Weights of a small transformer language model: MLP 832 SwiGLU, RMSNorm before each block.
MLP neurons of a small language model. Each row is named by its layer, matrix (gate and up: input weights) and neuron, and shows model dimensions 16-207. Each number is 500 + 25 x the weight over its row's rms, rounded and kept within 0 to 999. Numbers have three digits each. A neuron's up and down rows have the sign that makes its largest values positive.
After each neuron's rows, "fires after" lists the tokens most often just before its 100 highest values on Wikipedia text that the model never trained on.

L10.gate687:488501491467528518485548485519458545529526501457478473488511487519514514489494514504542492445497496524511482530510505534468516506497451467475530527531479487452474496517500502518530519529499517464531530453484485528506472490516484494497548507506505479471508528487533487500516549536503513500522531509508468536499438523465472490471477490481475488524515528445515497491492514508446476465500483453529501472475511514543564508490498474513506534490514535483489517495497501510483478528523512510475517532469466524501495482497535556519506493496534504516524520500473484520534511465498515469
L10.up687:454478540486484483487473476513484510518527501477484477455538515553462487500488481481512525486469524476501491509480471496509523478527495494501502507467500514478491507490452514520454473519521503503494446516495492496465517555546513491463512556501481456475518523520450475534498499519452492456557511532463511513516496498503503481487486537484457483495478489525523473525497534509479494514504501495486519518497533523503499510474475526509509473535496551485505519497487476540508536494525503516465449504477476522436506485510475482509503523472509518476531523512492473461528531477506523515
fires after: "s", " S", "et", " be", ":"

L4.gate751:494553548453471520540463495493529464537477536497489513479483477513536494483482491535482508489495495527527492509492476487490512498486512549476492497505506498508512426493502510487491482515512467519485486487511538486538507560514512475510527476484513485472474447524505491445539477533548479503523463476500551503492472501459477538465481521505478521478495474495522512467487445519522467518478462549507523498483488502541507481536493530453533500494480465519514500495512489491481516498494454499523502557523514483499491504500466472530514500479514524546517543507525497546485503499441467458
L4.up751:475525537502549530473489525462511560509507498513502527431513488523480560460495533533479530519500528489546508470520516532514526526535515507498508514500473495507503501471525519503471536461509483504481516501494506489498480490513469536484530561510556519476499455500489468547480507506444520491502529482534506508521482497507497460512500548512513514484523497489494532494533512522480539487501523513507497471512532505460539481469451491436498474477523488488496522505486533464534521529528534489495508513541477535497470452536488512526479477525475519469521480507480512508488528525524503529
fires after: ")", "c", " His", "li", " De"

L3.gate766:524511483471528528515467507486550487460488442505444514553515524544476535495493506480516516441538477499497469459545486502480508509496531500534525492522501489525480531478459455514527514499528482506464482476539479501504519482503527501517532479463474489482551532474528503441507478518533510479506489535532517494539513483506511572495513486486508517505493478542498507480592502512509497508487479527504494471528447519476507521516476499497506474490470503523509523506475501540534548523489513524496486500500535510452541515481493528492495479522495541536497495477497483488484511447484503492
L3.up766:504510462478495489555508471499470509478519491462510520543507533564520508523500494464487491521493543542512492440518476498503506480502548510498504520516491510498438509494462504476538486536524481502517529502528505463504538511500515514496515506500534484471486500502496491496489528505511539518562497520536529526508460566483483522519515505521478512535497512540526512485517504502530509485442477510513468504481502496510529488493478518530509523589484478514521489490521498503473477464512495453490531495434485468523504505533461460526474536516495535524507528504501509529518508420498489473
fires after: " ", " B", "B", " Bo", "re", "ge"

L3.gate39:515474472493523507478502518508506482510524442513478526507520510441509512469521521519485513510474509443459473535525508516490531450535530519509484487489545478470464482483528505480486527502475489498518495483516473474517518493476476465531487498511496539454539499532441526515465463498540494452425516487519506464501510494459493466523499460517503469519540490515510498460507522513491483499501496466536504482487495473530520504500499507539469462518497428524478508499499514508486527476468516472487494469543536472478506496488499484506523522521499505557516525513473544489495533483507513514
L3.up39:542497510522522534493480531499514573504566489510511473530468468490486529504502496514529508480482544450508494463527503514475514561509538488517436479524524482524489523504521505556551514519535525496483525500542511518531488508520496493495548545487520500525523519510473492526527480465531514521502522509495508515443487516491547512429519485499477530503500517462481475485453531514487467466505492512432529514480503538519455485465516462482526460469534525482456499486492535503467527480495492502526510509519517448496493504553486532512461472498498514486533533507525482515513509509495512509
fires after: " I", "A", "I", "th", " A", " De"

L2.gate247:464510486503449552523477487531542502505503540504499442500542493464509469523499510486488496504502430547473487510514495462480496434501516499482507499501527514497487513487532483516509501534502506504506516527486515501489522516467496513494471503501474498531487492508495479505462509562513515510504523479488528559489522501486501506478491509500484478501529509515506514504432476492515458461499458522471528447466508497500520535507506466557487469491490519446504476522487511503462525502467524510518533533510475520517520506508505457476524480452524508523496506539508501520511513503470525517
L2.up247:453432447485448546522477497533516540483514509479491474480506534491464465510486490489500477488476495476496503485506511520476495527508512523495511517403528517492493547503516496495500525460488484448530505502535515523532495499544482482526482539563516496471527501459489491482485491531498517486476478481518465467483487485509503496516513530502512519487568476481489513442470464472547489513480506467494521503470520484495532483497512548526499520535447543530538511492413490480498523531483502506534483485513507478492544515505489488532501513458488515545503495486520488498507512478458473512
fires after: "w", "k", "d", "y", "ol", "li"

L6.gate763:448506519513533482486513497521450533515476496444516486481492501423502531465525543531502484535479521517553518465513459474493473495504509467475517521546538521483448487480526506512489483456507457458484498480506493506459528494494514496520502520489443538488529512504509477527531485503484518480512479483508493484521529473494513532489453485486436521500490516486511501502492509468469509495523488523457512479491503550470520485503493522516487476509476527540532533544455482494489499511540507542541496493505478524534461488514479520472469509552488496531505510504536544512508546453497484453
L6.up763:439463466516479532455472519476472496542520481542515517488494542518470470476474523523523495521486532484488497493493518526510486514535489444555500511443531507502506533473510518516495535519501456521506497470492503528485500532492487515511492489498533494536514513514522477521460510537483459484512499498506496510469501440496526515439451488499479495502465479511504527474504517487500458522509530524483502513502541477546492520514482480496494514452513462528506487531544510516559466477468492522503500511485450530501507479499490464470486490484506565512534525472526503481448513485467523482
fires after: " S", " ex", "e", "f", "s"

L7.gate425:475492517471475499495529516499541489528492501501506522490500499471450487503471525519520476507479466522498536510523508485552472529479498497521512493515481519525489544481483448550460500490528542453511512512514511458481527541539517504524501495500470550506532499490519514475511484504500523516453516532523497452534513519465494514467467487532503552535531487499477532532537498482466553512500539487445434467471480488494491487529547507510492473460464465519551510471500505527475493534462500466526509494468513494466531522480487517479550510560480527490515521481512521488497446492521541541
L7.up425:550497508498489452444489470501517494475495501510568499494549501482442446540526513541499500508471512463474498508482535502511450446497491542528506489504519554541479535480504501493575520480512457508483482487525508528506487556498476480504497462482464513518521531483466528489537509497513469518510491490487516494492511482501533517511475499481466489486492526538528487515479500519421505516492530483496505536508489520504506516521499490518482473512497497486510526518508510493481484502482507497481491497501453472507512443497497512493496515512484497523521479507516501524552491504545471539
fires after: " I", " T", " O", " St", "oc", "t"

L4.gate304:514496545514517495486503503486483484520490499483498450542500512453517480502508472492534496509535500495487467492521515485509484498487512436475490492485492543511504483473452532503495491538454459508480514513543520494504494523515487478493513508453480520483486475494479526462481484536475442478469522488487526513522501474484445501486481482509471470516477496488535516506516483501462511524474492495440489514470519476484454493485459467516511532492527491492473495571507518525490468540457507538497492487535536520492505483492491525488525484526445509508554509486495448490445460482509529509
L4.up304:485494471534493507498561492507504494533444530497529542517531530546501473516440493470485472521521498551519516479507527507518481542483502513494491478480481518471475474505482503509518521521527487471503497539499571510490509475565486531525499517478504522485448515473487481488507509475497511531503541515496506490508542455515538467505453524470501518467493504504469477490542505512481482490493531501525494551467556501486458461485475540485518493495486528468482499507487512471482470530498488481516539461520525476516465508452495501499506486500504521525485467508490555470454511482521533525
fires after: "ra", " Pla", " Ra", "s", " Bo", " Lo"

L2.gate200:499519547519515464518466494484435493467486475448497506479507491473514525523501475477490518521477514459504485545485463498523491469525503473515475527480546526492501476525513499508482481487465514537535482540486511512503498521486502489494480520536505516516522476472481494478453507503497490492465437497477517491496466525507501492498475549480476527516499486511511508482490519441515486522492519497459514527491516512463490516448465471491487506428516512545468524505518542519519504503513519514489515485489465494452480487510453501521471464489469507500507492446442486491525526509497489513
L2.up200:468531491486512516477484466468449481508551503467511504508508486490480495486564438524461490500486524516510484522493474480465496472507491493490465538489490490510492513526514499522488506498478462520523500513477504527511490466486509463493515546539557534495501455489511511546516513508476473507518485482491500505464545538534502503519499488491471552459497539471530491468486527488513488534510529538496521509493521521489504471503495466471521471457477486522472540535464503549495502533512520479496517528486493486482485547493482465543470493498497524517476544460468488523534495491510495538
fires after: " in", " at", "d", " Col", "il", " co"

L3.gate811:528518493499490497469481484498498516494524472561508478512466458512503494461544483538500547478550504483477528494545488528501487493495522511534505528471534502512494525511524523523513516459508505502537484502533521479522494547493529514497525494526501489515497475471449488493472457525484488506431473514514532532510447484518511521484495554522478497523495466517476491474539522493509502531517500480478453474473486456496520461564533463498526512527495477499519511508522522506502505493513487499527506475532540524533499517486510501489498488539499504517504489513510552490471502496538496504
L3.up811:518517535537517482463504497522516555497501510499532507478491527516555502505489521495468510501551465475530515464488532533460470529510479484490476502477479507512487507465498521495510494489460487540506469517528455559514517548501501509551496492488506491517484494490467532526544476464492500537487561460442504476534527461489507521522480503520454485497500538523460467499475487493496467486487510469491475522477492435486536453497503474523497453501534500473489500499532484557475492487479481484474498533544496499513514467534483543508536504522558498539506484500516505472478549504525470491
fires after: " T", "A", " M", " J", " K", " I"

L2.gate244:511515494449512478512504475468496509484488460485500461560539482544488464493523484487495506568494442502498475477531482472528478515508493499475514535483482466507494507464491526540469506480504476505478470530493483459473494477498478540507506490456492541463502490468505492513470508502534509521495536505507523494467522477541508500521509516473507478562498495553499486468468516492537481539532493511477537493484486507542506517516485463486501540516497516511518490513473525515471481524525465506487536462503482493568498480465505467507512524535498511491492527542514504499432460468563518517
L2.up244:555516476504543531498522507515500474543465510473510488543504512526509467476503481498555503554491503505507503516476483472500460532538494476476547539501450491500510523486464553522510538479560518496509480495537492474512483454494532495504475519464517514495497486479478536506450509510521538516487482490466503519474526412522491524510473576515509527547542507548501516467502505492531556496511511518494500493497466470490526493537475500499490547522464462502478493508490526503457483488522539497503471488482494524534519480506509511520467529527468505535497495484526545486456496481521516518
fires after: "c", " S", "s", "ed", "ra", " pre"

L3.gate612:520508515478498428541525495523494484508488508562508475466493511478508528496521497495546476468514486482498541508480473506489517510483497507520502503494481515503539538462492493482448547493531500498526471529548488520471508522496500475499509521462534469542517486527492517506449512465458486479472502498526521498523530409530511513498511514514523496485522500514482510479507514444478531493522500452517532481492513498474517451536508487474531454482490523535498513491472501478520499483526481484493489526467521506535488511455470489467509483498493493505481492517457530469498517497530474522
L3.up612:448499478510514469495473457535526463482483502529492475522490508555476537506479492516509477486517492468501531523541503540442480524487511494511521492490488516526489481527465515481491506539492493501538511528538488533472486457483487469477527541482499466564478491485469519497500472495470482511508533464476525495467458476473493510543514483488517536485481497503487495480495517509493502508472516482576513528510465479497506501528496456493488499512498541481479504511472492478459530474527538557512511455528485516501437513460478518515497525518521484462454461528504434505501536485521516530
fires after: " T", " K", " B", "T", " P"

L7.gate128:478457457518459524475471520508540487498480491455508476509517531480526509486527478486517485479555507516484520488503461508514484527494543520536535531473449480503470510476483460537530473533537525557528535481503481496476502509502539500471529493501505516513498466514550508477505468473513504464505445507537501468500529485543487459515494516471493502491489483502529502497520511516476486531521485541528481489501493505492492524507508465454490483494535501517455503508510512506494513499511517468539502538538502545513536531479474539505519440477493501489480540476454528528455513452508496499
L7.up128:513505521517487490491511497525498501457489498471512496559479527494495489527526486482558529520498410522499510514481471501503476472482494478556462498480510470497505519483500517532503495524553504529549445526503542480469499496519502490503496502483477520498494551513528461520539491522500501493491488478539506539509545470511521533513537467495492500502532451535528528502501528478480449470489523483508528531507507500551521500518573506480475491521518501518476483475501471525515479474461503549496478509451530497498510519500513465518475523538494503525579474512537485533513464480470498505
fires after: "re", "ge", "go", "n", "l", "or"

L4.gate93:506490485534536492506481461496459469533509510491490439474509491515501506464541564479512506489510503480487550503501520508502458469529495475544489521517479509488498485544486521474510471564523485539488475511562519498538488528513515541497514509500488469496497509475500449468512462481515501509428489480558492517580522528498521516469515433544526453515497529494516471503519489507491456484504526494481487509490528501498491461534533525506525515504501517505468487524517529479487507479535505526491514481492503438502495516510480482479493471541467477513519437501497506471482567489489477494
L4.up93:494493479557581477528500506460503468483453495507482502473487475529497486464495524432470500564498461489522505477516518460484497484519525453504499504517536501492426467526494501547534494479502496544494490496559490519520480549531477486463513492500463511510506502509544531484472497525501508549525509478470487502486533487532471488496500512516499466495505493489493498506512503514475448505509527496511510435519495541476548467526541489518527493504501514502413500493522476498493483532548487567455486505502500497536556520500459475513512493495479524515518481519463500498500454522524541512
fires after: " T", " B", "k", " comp", " K"

L4.gate237:525478467468504511512482529537508540479506502476477479508459454543513461527511491520502523418518531477488466473511475544496486515478483529517541476539496511460451488475502511496469493524489540516508527457512493511492493540551470501484512496506521500498515511479471509500487488509511505521510447468476519553506476541491476492463487494486513472509472493532532482529472525493484511518496541477534517496465548497484468485491508510504506483481520501484506544452480503493514514546487446498511490455557507488495500516512553454520535466474509554540527502459498489511540488478481474458
L4.up237:461528481495490473523502524500516506474513507479508493500496525504515516531488477511471490524499471463499496460485505516469481521491460511515470541465545537526440535547511506497476481485518440504507522564491528517483527521493528518495499503521516512456529512491468502504534473500507464516524555490490514538483477534479496487512533519495468566494550479489500512505494519502517511512453505471521503513466505515500459490531503517507478502491503481558467479508507490474535497522518474590501500472484506520494516482462459489465506479454488529526506522466502453492524507526484462504
fires after: "s", "ru", " be", "il", "mp"